MLP neurons of a small language model. Each row is named by its layer, matrix (down: output weights) and neuron, and shows model dimensions 597-660. Each number is 128 + 32 x the weight over its row's rms, rounded and kept within 0 to 255. A neuron's up and down rows have the sign that makes its largest values positive.
A block is one neuron, or neurons of one layer that tend to fire together. After each block is what it responds to, as a language model described it from the Wikipedia text at the highest values.

L6.down88 [125 153 187 147 128  67 131 127 132 160 131  92 135 220 172  95 162 144 130 153 146 118  84 154 167 120 116 104 105 169  28 137 127 129 203  86 140 128 136 117 145  58 133 116 123  97 156 115 170 144 128 138 111 121  72 150 130 119 147 126 131 161 132 163]
L6.down254 [181 132 149 121 139 135 106 105 137 158 110  94 148 180 138  90  96  73 151 104 161  83 144  57 110 103  95 124 121 110 138 117 107 160  81 113 140 117 100 114 162 151 140 102 122 116 145  99 119  59 174 101 129 100 194 109  98 108 174  12 128 138 180 104]
L6.down633 [117 148 113  94 161 118 119 126 159 131 111 101 125 170 148 145 103 197 149 155 158  89 167 139 183 153 178 184 163 102 150 115 129 136 105 184 116 167 152 172  92  99 134 142 141 149  91 131 164 145 140 116 140 126 100  98 102 136 148 142 208 133 133 140]
L6.down648 [143 174  69 104 137 109 149 105 155 113 151  82 180 135 112 110 139 116  92 165 125 163 111 156 137 150 131 159 157 163 179 105  97 148 123 105  94 104 145 185  96 113 158 141 141 166 111 168 133 127 147 117 120 124 192  93 173  91 112 173 134 129  78  99]
L6.down889 [151 132 139 110 160 166  86  92 104 137 113 113  99 164 108 116 126 106 140  60  85 112 178 124 155 115 118 129 151 104  96 107 117 127 140 145 102  97 106 156 117  89 101 154 143  71 138 124 101 124 136  99 134 122 104  94 107 107  91 157 204  79 136 133]
L6.down1067 [ 49 138 131 160 140 119 119  97  99 154 152 121 121 190 115 156 232 143 182 124 134 154  81 118 129 142  81 160  95 118 164 130  90 116  97 103 161  81  98 155 183 106  99 126 134 132 158  98 135 115 169 134 187 106 139 119 108 156 128 127  88 122 146 105]
L6.down1149 [131 129 162 109 136  68  60 215 122  78 126  88 130 146 197 155 137  92 138 109 215 101 151 127 136 119 116 147 169 110 110  91  75 147 117 181 115 121 126 136 129 127 163 123  53 132 150 117 157  94 109  97  93 118 114 142  61 116 178 131 116 114 176 152]
L6.down1401 [102 116 185 133 127 105 123 122  81 156 134 130 158 153 128 182 107 132 127  98 121  83 162 118  95 163  76 152 145  86 107 115 112  92 124 109 119  82 125 120 105 164 127 161 103 119 142  99 115 123 169 139 155  73 142 128  80  97 206 135  78 127 114 122]
L6.down1469 [188 147 118 128 159 187  50 168  86 128  98 158 160 146 141 136 178  79 148 142 165 106  64 133 128 180  94 116 106 179 194 197 125 121  98 171 203 121 113 143 125 146 120 134 131 121  99 167 116 100  49 134 154 136 110 102 146 132 126 106 105 183 122 135]
L6.down1697 [110  97 172  86 139  87  66 128 159  95 122 134 162 101  99 154 182 145 106 136 151  91 105 107 154  61 104 148 167  94  99  85  90 164 114 124 125  89 154  93 110  95 141 138 107 163 128 152 122 106  83 163 127 104 114 104 165 131  80  68 140 121  97  94]
L6.down1845 [134 125  90  93 133 144 119  90 121 144 118  99 202 138 107 165 131 139  95 175 175 122 167 143 117 106 129 134  76 129  91 112 118 151  65 121 117 159  68  75 134 145 149 200 128 150 126 113  92 166 158  54 133 123 131 138 134  76 139 126  78 112  98 124]
L6.down1953 [135 113 180 170 181  64 110 135 123 101 189 186 115 169 176 182 104 143 112 123 114 156 115 109 144 171  95 113 120 135 135  83 153 110 137 108  87 125 158 142 138 151  43 141 152 108 177 184 158 117 121  91 123 164 182  84 107 116 189 103  59 172  81 136]
L6.down2009 [140  89 140 108 120 158 182 151  88 116 155 169 146 122 110 140 139  92 132 151 141 194 152  67 107 125 158 151  88 167 112 145 109 132 118 110 160 136 148 102  61 129 135 136 111 109 128 132  82 143  67 128 125 139  85 105  98 109 120 124 133 103 145 143]
L6.down2202 [121 169  81 171  91  51  91 124 106  50 116  76 135 128  84  88 116 138  83 167  86 115  73 105 139 118  95 131 161 149 134 175 201 160 137 141 157  61 161 105 173 103 135 115 175  72 168 184  37 134 107 147 139 164 134 125 122 181  94 140 159 127 151 123]
L6.down2245 [126 150 106 152 140 162  57 120 128 134 140 124  94 147 129 140  79 173 110 167 162 174 164 117 126 123 151 152 157 147  92 169  85  70 127 201 111 123 135 100 167 168  69 113 159  89 151 112 118 172  97 149 120 112 142 112 190 140 142 135 212 123  77  99]
L6.down2367 [ 90 133 129 177 156 119 173 142 107  98 107 189 127 137 141 100 125  97 112  50 159 152 115 125 105 106 138 113 128 126 147 159 126 120 126 207 114  87 135 101 171 138 105 137 150  89 157 174 134 167 128 154 163  96 128 138 112 136 133  98 120 142 146 127]
Description: Final pieces that complete a past-tense or intransitive verb in narrative text, often split words like fold-ed, decay-ed, swe-pt, plus particles like out or back.

L3.down422 [157 134 102  55  85  99 136 117 102 139 127 109 128  84 111 127 130 105 121  47  86 184 141 114 141 166 121 136  98 114  41 133 132 130 137 117 225 124 110 146 160 137 188 186  79 105  74 106 105  83 116 161 117 118 138  81 115  78 165 130 148 149 111 129]
Description: Time-period nouns or their final word piece, mostly after a, the or a number, as in eight hour, a month later, 15-month, school year, season, Years.

L2.down130 [134 155 102 176  96 158 135 165 150 152 109  87 151 102 115 214 187 138  96 122 149 128 152 153  87 123 132 151 161  97 180  70  98 114  58 144 136 146 127  86 136 124 139 151 101 116  80 115 161 104 181 133 102 123 139 153  93 124  70 142 126 111 116 119]
L2.down1643 [156 130 155 147 169 125 148 154 183 100 157 140 196  73 156 174 146 103 103 165 196 162  90  53 166 152 110 149 121  74  59 118 135  98 130 125 108 164  80  93 172 182 107 176 126  63 124  93 150 115 171  93 128 143  95  67 115 100 124 114 118 127 152 155]
L2.down1870 [ 91 133 140 154 124 106  94 103  71 115  81  85 129 121 167 141 141 116 109 154 153 158  97 123 141  89  97 114 133  93 127 139 135 121 120 150 128 167  65 142 206 119 110 178 187 132 129  59 130  63 144 111 121 114 189  98 144  90 149  71 103 124 138 192]
L2.down2336 [185 144 139 110  92 146  94 105 104 139 176 110 139 110 144 175 116 119 107 124 116 123 126 124 139 115  95 106 119 143 154  78 111 122 109 112  93 141 130  78 166 150 140 168 133 140 134 110 153 101 104  97  71 135  33 123 155 120  67 116  99 118 183 122]
Description: Early word pieces of multi-token proper names, mostly non-English people and places, such as Abdul, Moh(anlal), Mir(andola), Z-ih-e, plus occasional common words.

L6.down274 [182  75 130 110 182 129 124  90 170 130 109 195  88 164 145 115 115 186 105  94 139 117 109 170 127 106 100 199 147  93 142 127  61 160 167  93 152  92 146 154 138 143 117 126 107 136 117 100  45 108 121 130 110 172  91 139 124  89 113 140 125  93 150 108]
L6.down345 [131 141  98 112 118 125 143 161 163 158 136 172 117 117 154  60 182 104 125 130  81 180 115 164 124  64 158  94  92 145 124 134 198 126 139 175 107 172  79 123 151  92 125 154 160  65 157 175 118  99  78 124 111 133 134 170  56 159 126 178 135 131 100 147]
L6.down478 [114 134 108 167  93 138 143 186  72 174 200 157 145 144  70  92 178 117 177 193 157 147 101 104 164 141 103 216 156  87 107 171  79 158 131  74 132 160  44  99 148  98 131 122 178 171  73  94 124 129 128 150 137 160 117 128 182 179  95 156 126 106 113 132]
L6.down782 [123 193 117 131 134 138 120 124 110 124 184 158 154 163 147 132 151 190 131 144 161 125 133 118 140 135 141  93 124 129 159  62 143  83 150 112 163 101 155 120 125 127 111 108 117 124 121 113  93 121 159 125 146  67 111 132 128 117 118 133  70  83  99 127]
L6.down1120 [102  92 136 131 145 163  79 107 150 121  88 142  92 165 219 124 141 182  95 129  94 132 111  99 160 176 166  93 121 139 208 127 193 124 131 176 107 126 136 130 114 147  92  86 160 143  99 164 128 112 141 126 124 106 138  78 192 176 150 128 104 117 133 193]
L6.down1271 [114 152 116 115 140 180 121  75 143  69 147  84 108 122  89 204 134 169  75 161 103 139 129 222  95 151 174 145  87  88 116 117 143  47 110 121 166 116 140 140 138  94  65  89  74 180 100 135 103 153 116 135 141 131 140  82 146 122 121 139 134 186 126 135]
L6.down1289 [126 136 145 165  80  66  76 106 208 151 122 139 149 114  97  91 116 114  97 140 126 128 114 125 147 169 140 123 179 125  95 138 137 120 132 122  94  61 157 110 115  82 183 117 153 118 148  97 168 112 178 131 107 186 138 100 136 130 114 105 148 143 109 143]
L6.down1324 [216 125 137 184 153 130 145 170 166  72 155 115 145 116 108 165 127 110 114 140 106 154  92  66 101 113  93 108 123  67  67 121 158 115 126 188  42 134 115 165 131 112  62 200  49 117 130 163  90 162 140  94 141 156 110 113 167 117 133  97 173 193 129 167]
L6.down1438 [149 128 179 154 107 127 125 126  54 145 127 147 192 115 207 173  46  84  87 135  98 135  98 140 124  95 107 103 140 147 135 152 114 162 165 111 119 146 187 142 153 152 110 138 132 166 145 170 142 136 137 156 122 156 153  88 114 176  71 134 108  95 172 201]
L6.down1568 [ 68 136 171 104 123 112 114 163  77 134 154 182 102 155  98 176 176  69 177  95 105 156 162  88 137 137 105 125 161 152 129 146 141 186 117 161 154 132 151 105 127 128 121 143 104 109  94 119  89 118 193 116 140 161 108  75 192 119 112 177 127 167 122 110]
L6.down1584 [118  73 152 168  77 120 129 127 160 133 194 179 118 122 139 180 105 166 143 126 110  80 130  94  72 140  73 119  99 156 145  89 104 114  75 116 170 126 162 136 201 120 142 130 139 145 117 203 179 115 143 137 118 174  91 131  87 150 228 120 122  78 117 152]
L6.down1850 [134 157 148 126 156 136  95 112  90  94 140  79 160 126  99 124 132 149 145 132  81 129 171 141  87 115 136 151 161 111 183 181 125 138 173 113  94 180 125 166 158 198 130 147 109  97  90 114  86 143 149 175  91 190 133  93 140  64  97 128  97 145  73 110]
L6.down1905 [160 125 151 146 137 163 131 161 102 167 166 200 119 168 113 144 119 147 110 155 145 144 160  64 147 126 142 197 165 112  74 120 139 119 131 148  99 128 162 122 128 121 149 106 158 171 121 171 104 116 155 142  88 107 163  76 136 125  99 203 183 104 111 144]
L6.down1986 [132  66 202  86 124  55 132 126  84 118  76 110 122 132 186 122 104 127 183  86  87 117 145 203  90 143 103 145 145  71 180 174 143 138 106 153 126 154 145 145 143 170  83 164  87 163 141 127 101 144 136 210 171  97 159 128 159 135 124  92 196 164 186 166]
L6.down2106 [159 156 138 151  91 121  79 139 127  97 148 121 166 123 166 145 101 131 124  83 186 131 107 141 115 144 183 100 147 187 136 153 111 160 125 138  99 121 175 121 157  45  94 118 135 147 112 113 128  92 110 147 111 105 146 137 165 151  68 178 151 151 163 102]
L6.down2224 [166 148  91 153 114 136  96 141  98 182 118 142 130  91 115  93 150  84  38 124 164 133 106 177 118 132 167 139  99  85 112 141 163 124 123 160 116 101 119 127 143 162  94 123 126 119 111  87  76 123  75 100  99 119 133 196 165  63  94 137 146 158 168 154]
Description: Coordinating and, or, commas and dashes that directly follow a completed noun phrase, often a name or place, e.g. Israel, and / Poland and / Judy,.

L6.down25 [160  82 146  52  88 127 107 146 174  78 121  91  82  76 137  93 114 109 100 181 165  79  78 123 169 119  66 138 163 131 138  92 130 157 185 127  68 126  69 123 103 174  75 133 108  97  71  91 126 127 153 105 116  84 164 165 175 142 130 158 153 111 114 111]
L6.down98 [164 115 117 110 149  80  69 164 129 115 134 171 138 115 153 160 157 160 131 150 124 150 176 148  89 141 133 115 169  87 110 115 152 132  21 137 122 191  97 126 180 167 140 132 163 152 130  77 150 170 133 150 146 114 129 149 165 201 116 122  90 206 158  88]
L6.down191 [141 168  99  92 125 135 109 174 160  82 116 114  96 120 105 133 150 133 172 152 112 116 166 154 148 101 127 143 116 168 105 121 154 108 114 152 115 177  71 137 103  99 148  60 168 194  98  70 214 141 113 182 178 173 149 150  98 131 124 114  56 151 116  87]
L6.down295 [153 103  41 159  84  93  36 136 136 203  94 145 180 111 118 147 124 116  89 158 178 107 135 151 116 123  93 101 101 137  96 126 111 105 146 123 114 129 120 132 109  84 137 144 128 139  84 145 166  90 110 123  91  73 152 131 140 191  95 152 110 139 161 147]
L6.down296 [158 136 129 134 124 119  86 118  81 130  97 164 100  80 129 124 144 166 144 112 128 117 111  95 161 191 106 144 123  74 157 152 139 167 137 143 150 169 130 105 197 174 100 125 152 115 121 123  65 183 113  77 104  69 125 103 118  90 140 120 153 148 105 116]
L6.down371 [127 136 107 111  99  56 138 106 116  96 174 111 150 184 123 180 130 172 153 112 136  61 123  98 126 124 155  90 170  62  84 116 174 149  95 153 111 170 125 141 157 152  65 114  93  90 144  48 176 148  95 166 126 105 140 105 175 134  99 126 121 145 122 171]
L6.down530 [149 125  84 137  98 113  97 146 142 133 140 165 210  60 128 128  71 158 111 181  93 114 144 103 104 134 116 153 158 107 139  93 102 146  92 106 130 173 180 114 158 102 217 154 107 155 105 134 120  96 144  74 204 145  74 121  47 171 106 101 153 163 147 143]
L6.down684 [119 198 105  98 112 139  76  75  78 142  94 100 164 128  97  92 197 129 142  75 149 210 122 135 101  91  79 108 105 127 116 176 125  84 160 147 131 188  79 130 123  66 136 135 177 179 149 122 124 113  83 150 114 138 137 189 145 137 168  57 138 142 120 107]
L6.down1051 [146 165 105  93 118  99 111 175 118 123  92 176 119 133  98 148 168 102 145 174 124 156 109 143 117 129  59 124 199  78  85 156 132 130 128 139 114 160 112 111 133 146 121 107  94 143 109 150  92 149  72 113 123 139 117 120 138 142  86 113 120 174 160 134]
L6.down1064 [ 70 129  94 232 166 117 113 153 185 124 108 137 117 159 130 154 117 145 119  58 104 154 128 135 152  91 161  90 155 187 112  96 136 101  85  73 173  86 110 141 181 134 145 110 146 114 112 166 195 159 112 132 141  85 143 162 143 134  33 142 123 154 170  95]
L6.down1152 [ 93 175 140 136  92 153 165 154 119  57 156 115 116 169 192  97 174 201 106 191  49  90  97 170 180 162 147 123 131 157 100 120 101 134 138 117 131 138 101 132 144  96 141 134 118 135 118 138 108  89 131  63 115 132 173 111 123 170 117 139 101 127  98  82]
L6.down1342 [105 122 191 126 109 102 115 102 134 113 116 180 119 134 119 142 123 118 176 105  79 115 113 127 119 103 110 132 123  55 129 119 106 159 118 127 162 102 143 148 137 138 119 161 121 178 213 141 124 153  88  78 121 100 168 155  97 110 173 159 103  88 183 140]
L6.down1612 [129 115  98 172 141 126  68 111 150  65 105 153  85 115  90 117 103 139 104 185  71 162 118 124 109 136 127 140 144  94 128 191 138 160  86 117  95 162  89 126 129 122 204 159 142 110 147  87 101 137 104 226 116 134 138 102 178 110  76 125 134  93 135 109]
L6.down1830 [106 153 172 155 142 115 140  85 104  78 151 164 112 115 131 166  74 146 108 115 125  93 139 108 117 101 176 111  90 196 147 134 162  53 152  48 129 164 102 153 115 129 162  84 144 114 107 125 154  87 136 157 117 143 127 110 156 106  96  91 135 141  80 100]
L6.down1990 [112 143 152 112  74  81 120 135 105 184 124 191 118  89 149 128 144 145  96 143  98 124 168 109 133 129 158 154  86 107 100  70 103 149 111 103 116 114 123 125 162 108 145 133 154 155 167 102 109  91 122  62 116  81 144 113 145 130 197 115  81 156 123 142]
L6.down2268 [155 209  47  84 115 140 165  81  62 139 162  86 119  71 117  87 156 145  86 102 137  83 139 135 128 120  90 157 143 138  71 108 137  86 114 123 124 147 109 153 139  95  98 207 165 121 121 110 113  96 156 175  87 150 175 152  97 101 137 117  21 152 108 121]
Description: Later word-piece tokens inside multi-piece Indian and other South Asian or Middle Eastern proper names, as in Sivasaga-r, Rajinikan-th, Del-hi, Rafsan-jan-i.

L2.down119 [125 171 126  97 146 131 119 111 145 188 112  83 115 124 101 147 156  83 132 157  99 146 117 156 112 124 124 129 144 125  75 130 158 127 114 143 195 180 157 133 139  80 216 152 111 102  52 139 128  94 134 125  99 103 173 137 123 141 124 115 173 150 143  67]
L2.down172 [174  98 150 137 112 156 165 128 113 127 164 104  88 161 135 129 144 150 116 126  70  88 138 125 113 107 133 102  97  41 116 131 117 130  97 110 137  91 121 185 110 124 122 161 112 125  84  59 135 114 104 105 186  79 164 141 149 126 177 162 101  80  98 119]
L2.down269 [130 149 157 104  94 148 160 158 165 165 123  99 143 131  77 129 124 120 156 112 101 142 150 166 138 125 111 147 141  78  59 141 143 129  83 164 213 128 128 142 103 149  82 110  79  51 131 161 154 119 127 143 134 100 181 109 115  99 173 119 151 137 103 112]
L2.down368 [122 146 127 124 128 154 112 150 154 126 165 140  59 135 153 130 175  91 143 120 124 104 169 101 114 124 145 110  78 122 133 142 142 162 107  86 131 131 150  91 145  69 141 148 107 143 145 154 125  89  95 141 144  41 180 206 193 154  39 123 132 118 127 138]
Description: Nouns naming units of time, such as month, week, year, season, day, month names and weekdays, often after "a" or "the" in dates and durations.

L3.down1101 [149 112 153 157 173  82  94 146 158 150 125  81 140  95  89 123  69 182 108  78  90  69  65 163 162 187 111 152 138  74 191 160 117  98 123 142 133  62 110  91 101 150 141  79 144 104  62 126 121 136 121 172  62 132 185  64 176 127  80 162 117 112 109 123]
Description: Tokens that join two parallel terms mid-phrase, mostly "and", plus hyphens, slashes, "&", en dashes and "{" after "^" in superscript markup, as in "Awards and honours", "captain-coach", "Area^{1}".

L2.down580 [176 154 138 159 144 114  90 140 161  96 176 118 121 121  93 125 153 113 126  98 154 132  79 132 154 145 123 156 183 137 155 102 145 196  86 169 148  37 138 128  97 120 110  64 138 114 108 154  92 123 115 143 124 163 113 155 113 148 103 175  90 164 131 166]
L2.down789 [112 112  74 184  99 148 120 114 113 152  71 127 128 116 146  80 198 159 160 129 165 124 132 134  82 201  87 112 169 127 107 170 106  92  86  66  93 139 149 117 142 146 146 102  78 103  87 105  73 155 153 108 176 136  99 162  78 169 102 132  88 147 164 160]
L2.down2245 [200 115 166 162 127  90 107 140 112 173 121 146 156 107 190  98 105 120 117 162 175 126 128 110 166 115 105 110 134 105 140 133 102 195 144 187 117 111 132 204 119 105  77 122 128 134 130 105 121 123 118 142 172 119 116 141 139 146 137 105 166 139 138 132]
L2.down2366 [156 167 150 181 171 153 153 150 123 103 142 203 145 181 185 130 140  98 127 109 167  76 161 146 138 179 131 123 135  87  78 115 132 108 122 135 137 109  80 199 132 125 115  97 107  82 104 133 139 172 138  72 128 141 169  84 118  63 133 114 136 139 106 139]
Description: First pieces of split words (don in donated, char in charm, inv in invites), past-tense endings (-ed, -d, -n), and died/death in biographies.

L3.down1459 [115 161 176 142 174 139  70 148 107 147 145  66  89  74 104  76 185 182 113 137 157  87 101 143 115 143  97 106  69 110 129 106 101 145 124 135 113  69 139  74  90  94 124 127 119 200  97  87 161 168 124 100  70 155 179 138 111 176 102 141 133 119 136 100]
Description: Suffixes like -ing, -ed, -s that finish action verbs of change, motion or extent, as in breaking, broadening, extended, moved.

L3.down1549 [148 121 167 154 144 105  57  84 156 111 105 144  70 151  72 146 239 158 124 141 158  90  94 129 134  84 129 137 125 181 146 120 130 156 147 101 111  80 129 174  83 117 121 168 193 174  68 144 103 129 191 157 104 170 185 201 123 153  97 179 144  88 109 108]
Description: Final word pieces completing South and Southeast Asian place and people names, such as Del-hi, Pun-e, Nepa-l, Kh-mer, and the word Indian; weaker on assorted mid-word pieces elsewhere.

L6.down14 [108  75 122 149  99 107 152 163 118  69 122 204 118 105 101 110 134 112 112 151 132 105 135 146 140 121 173 120 120  84 133 166 215 101 103 162 128 143 154 133 113 155  76 130  94 107 107 134 117 170 117 147 170 165 123 109 126 154 128 140 124 179 111  94]
L6.down74 [109 109 168 119  75 165 112 134 164 151 107 187 158  67 127 148 108 151 121 139 139 133  98 164 108 140 143 186  79 136 140 102 102 100 145 110  98 143 104 156  93 137 134 148 150 113 124 165 124 139 145 166 140  64 104 123 136 129  81 172 111 130 170 162]
L6.down99 [ 67 117 138 147 140 151 172  99  92 146 134 108 129  93  70 160 110 117 174 120 170 153 134  90 122 171  89 143 140 170 116 124 194  96 136  77 187 109 135 172 121 172 146  75 111  33 106 191 161  76 121 146 147 110 163 118 115  62 147 124 160 141  82 126]
L6.down222 [146 151 127 117 172 140  95 100 140 167 126 175 122  80 125 149 117 113  84  87  73 154 158 151  81 123  86  55 152 178 144 149 143 124 133 136 158 137 165 126 186  82 196 125 101 103 102 107 153 116 139  77 110 132 153 190 140  41 120  61 150 147 108 124]
L6.down234 [132 161 196 114 136  76 158  51 121 112 171 113  70 158 140 179 166 123 118 155 103 143 158 138 114 200 153 152  63 136 106 134  82 166 116 125 139 152  98  83 164 166  71  95 114 127 147  43 172 158 126 155 119  89 145 144 159  91 125  82 133 148 129 139]
L6.down477 [ 84 145 156 107 116 125 123 152 107 120 124 112  89 149 125 149 141 107 132 118 139 110 105 138 141  90 129 147 133 134 108 138 148 126  61 104 126 156 145 151  78  54  89 122 123 134 135 127 177 174 108 118 114 117 104 115 145  61  90 140 112 101 214 121]
L6.down536 [ 78  80 143  96 150 126  53 155  72 136 115  83  38 153 108 142 115 107  96 105 141 108 130 194 159 159 150 108 154 124 152  78 126 101 128 141 100  72 140  92 203 150 127 124 120 109 133 134 151 130 149 173 168 154 162 208  87 113 151 124 164 117 132 126]
L6.down575 [153 138  83  75 155 180 117 140  89 191 120 163 107 131 137 113 102 124 150 108 128 114 171 119  93 149  81 186 152  89 152 121 119 133 112 132 152 138 122 180 156 122 161 105  46  98 137 133 139 166 163 148  63  83 167 134 114 131 115 181  82 101  93 111]
L6.down605 [152  81 124 126 106 112  92 197  77  90  72 126  90  82 102 116  65 139 158 135  66  70 130 170 142 146 139 122  96 161 149 104 235 112 109 108 108  92  90 133 122 181 119 141 107 106 134 137 141  79 134 106 152 143 181 125 100 115 156  57 137 142 130 109]
L6.down620 [119 134 125 104 146 139 138 140  59 147 152 115 134 144  52  94 123 128 144 138  72 162 139 131 116 146  98 122 118  51 103 126 164 134 112 104  98 119 105 130 144 136 112  57 150 174 143  60 121  95 107  96 108 145  63 115 103 120 103  81 204 207 119  87]
L6.down1204 [160 134 112 116  78 147 120 114 207 128 125 130  91 123 137 124  81 135 167  56 166 120 135 148 150 120 135 103 120 126 108  86 108 122 168 124 144  97 165 183  87 130 120 152 114 128 123 129 120 159  86 141 118 117 148 157 154 129  52 174 141 138 145 155]
L6.down1359 [115 154 111 108 167 167  93 168 122 157 102 156 103 141 153 121 157 165 161 193 100 120 141 185 122  97 213 134  95 169  52 148 121 100 152 156 132 118 159 166 136 101 139 149 102 104 113 100 134 179 183 190 129 196 129 145 106 124 112  57  31 107 130  96]
L6.down1443 [ 79 119 173 138  76  69 162 127 122  91 136 128 148 125 164 114 134 150 154 106 176 161 138  74 122 163 164  93 142 141 112  99 193  85  80 183 122 101 103  40 158 106 152  91 121 105 124 169 171 143 199 203  95  84 127  99 159 192 169 158 142 130  86 130]
L6.down1575 [170 153  71 133 107 154 125 113 119 123 152  93 140 114 133  98 117 139 110 136 105 173  95 146 111 152 138 146 165 167 147 120 184 127 146 178 181 172 100  96 153 112 158 108 122 134  78 125 133 158 110 101 104 170 137  82  96  83 186 141 153 122 145 108]
L6.down1703 [188  94 142 126 142 118 162  97 129 163 132 148 148 179  82 136 155 146 117 164 128 143 135 129 109 148 111 178 110 141 120 144 164  87 105 153 130 104 121 147 144 183 139 167 152 171 115  64  74  92 135 190 159 124 122 163 108 124 109 105 121 126 137 142]
L6.down1871 [118 151 167  79 113 182 125  98 158 178 139 106 162 118  96 108 136 136  87 100 101  99 128 166 142 134 109 140 156 158  79  91 125 117 172 113 110 114 183 146 185 159 126 106 160  96 136 154 139 154 148 102 144 170 157  60 155 156 195 147 196 130 144  98]
Description: Measurement or time unit tokens and word-pieces right after a number, often hyphenated or after a slash: km, mg, year, minute, hour.

L2.down336 [154 137 122 118 113 169 102  98  85 123 103 123 138 120  46 192 146 140  91  99 132 121 131 111 149 124  69 106 155 118 179 208 125 141 135 122 162 116 109 156 133  83 147 181 163 105 125 149 157  96  85 119 165 153  89 190 106 165 140  68 144  99 114 133]
L2.down2076 [177 101 141 148 152  87  88 117 170 102  89  85 163 155  93 171 201 141  48 149 147  82 133 163 149 122 108 138 191 100 154 134 164 139 115 142 157 158 164 105 160  87 211  49 136 105  60 115  66 128 175  96 157 128  91 141 162 104 103 111  97 122 113 105]
L2.down2209 [162 175 164 171 129 134  81 117 148  93 135  87 102 175  98 211 151 127 109 114 103 104 148 115 184 114 117 177 171 117  98 190 118 161 152 161 168 139 158 146  31  77 169 114 104 136  82 136 124  95 111  72 118 131 131 172 152 152 106  75 111 140 101  85]
L2.down2241 [116 133 116 129 145 107  98 142 153 139 151  36 150 157 178 148  86  87 155 131 159 123 110 129 132 150 123 123 122 116 204 124 146 138 157 140  94 144 118 158 112  86 142 123  70 154 159 137 153 158  86 174 127 108 168 143 110 156 100 173 160 131 135 143]
Description: The conjunction "and" (sometimes "or", "et") joining the final item of a list or pair, e.g. "Argentina, and Japan", "19th and 20th".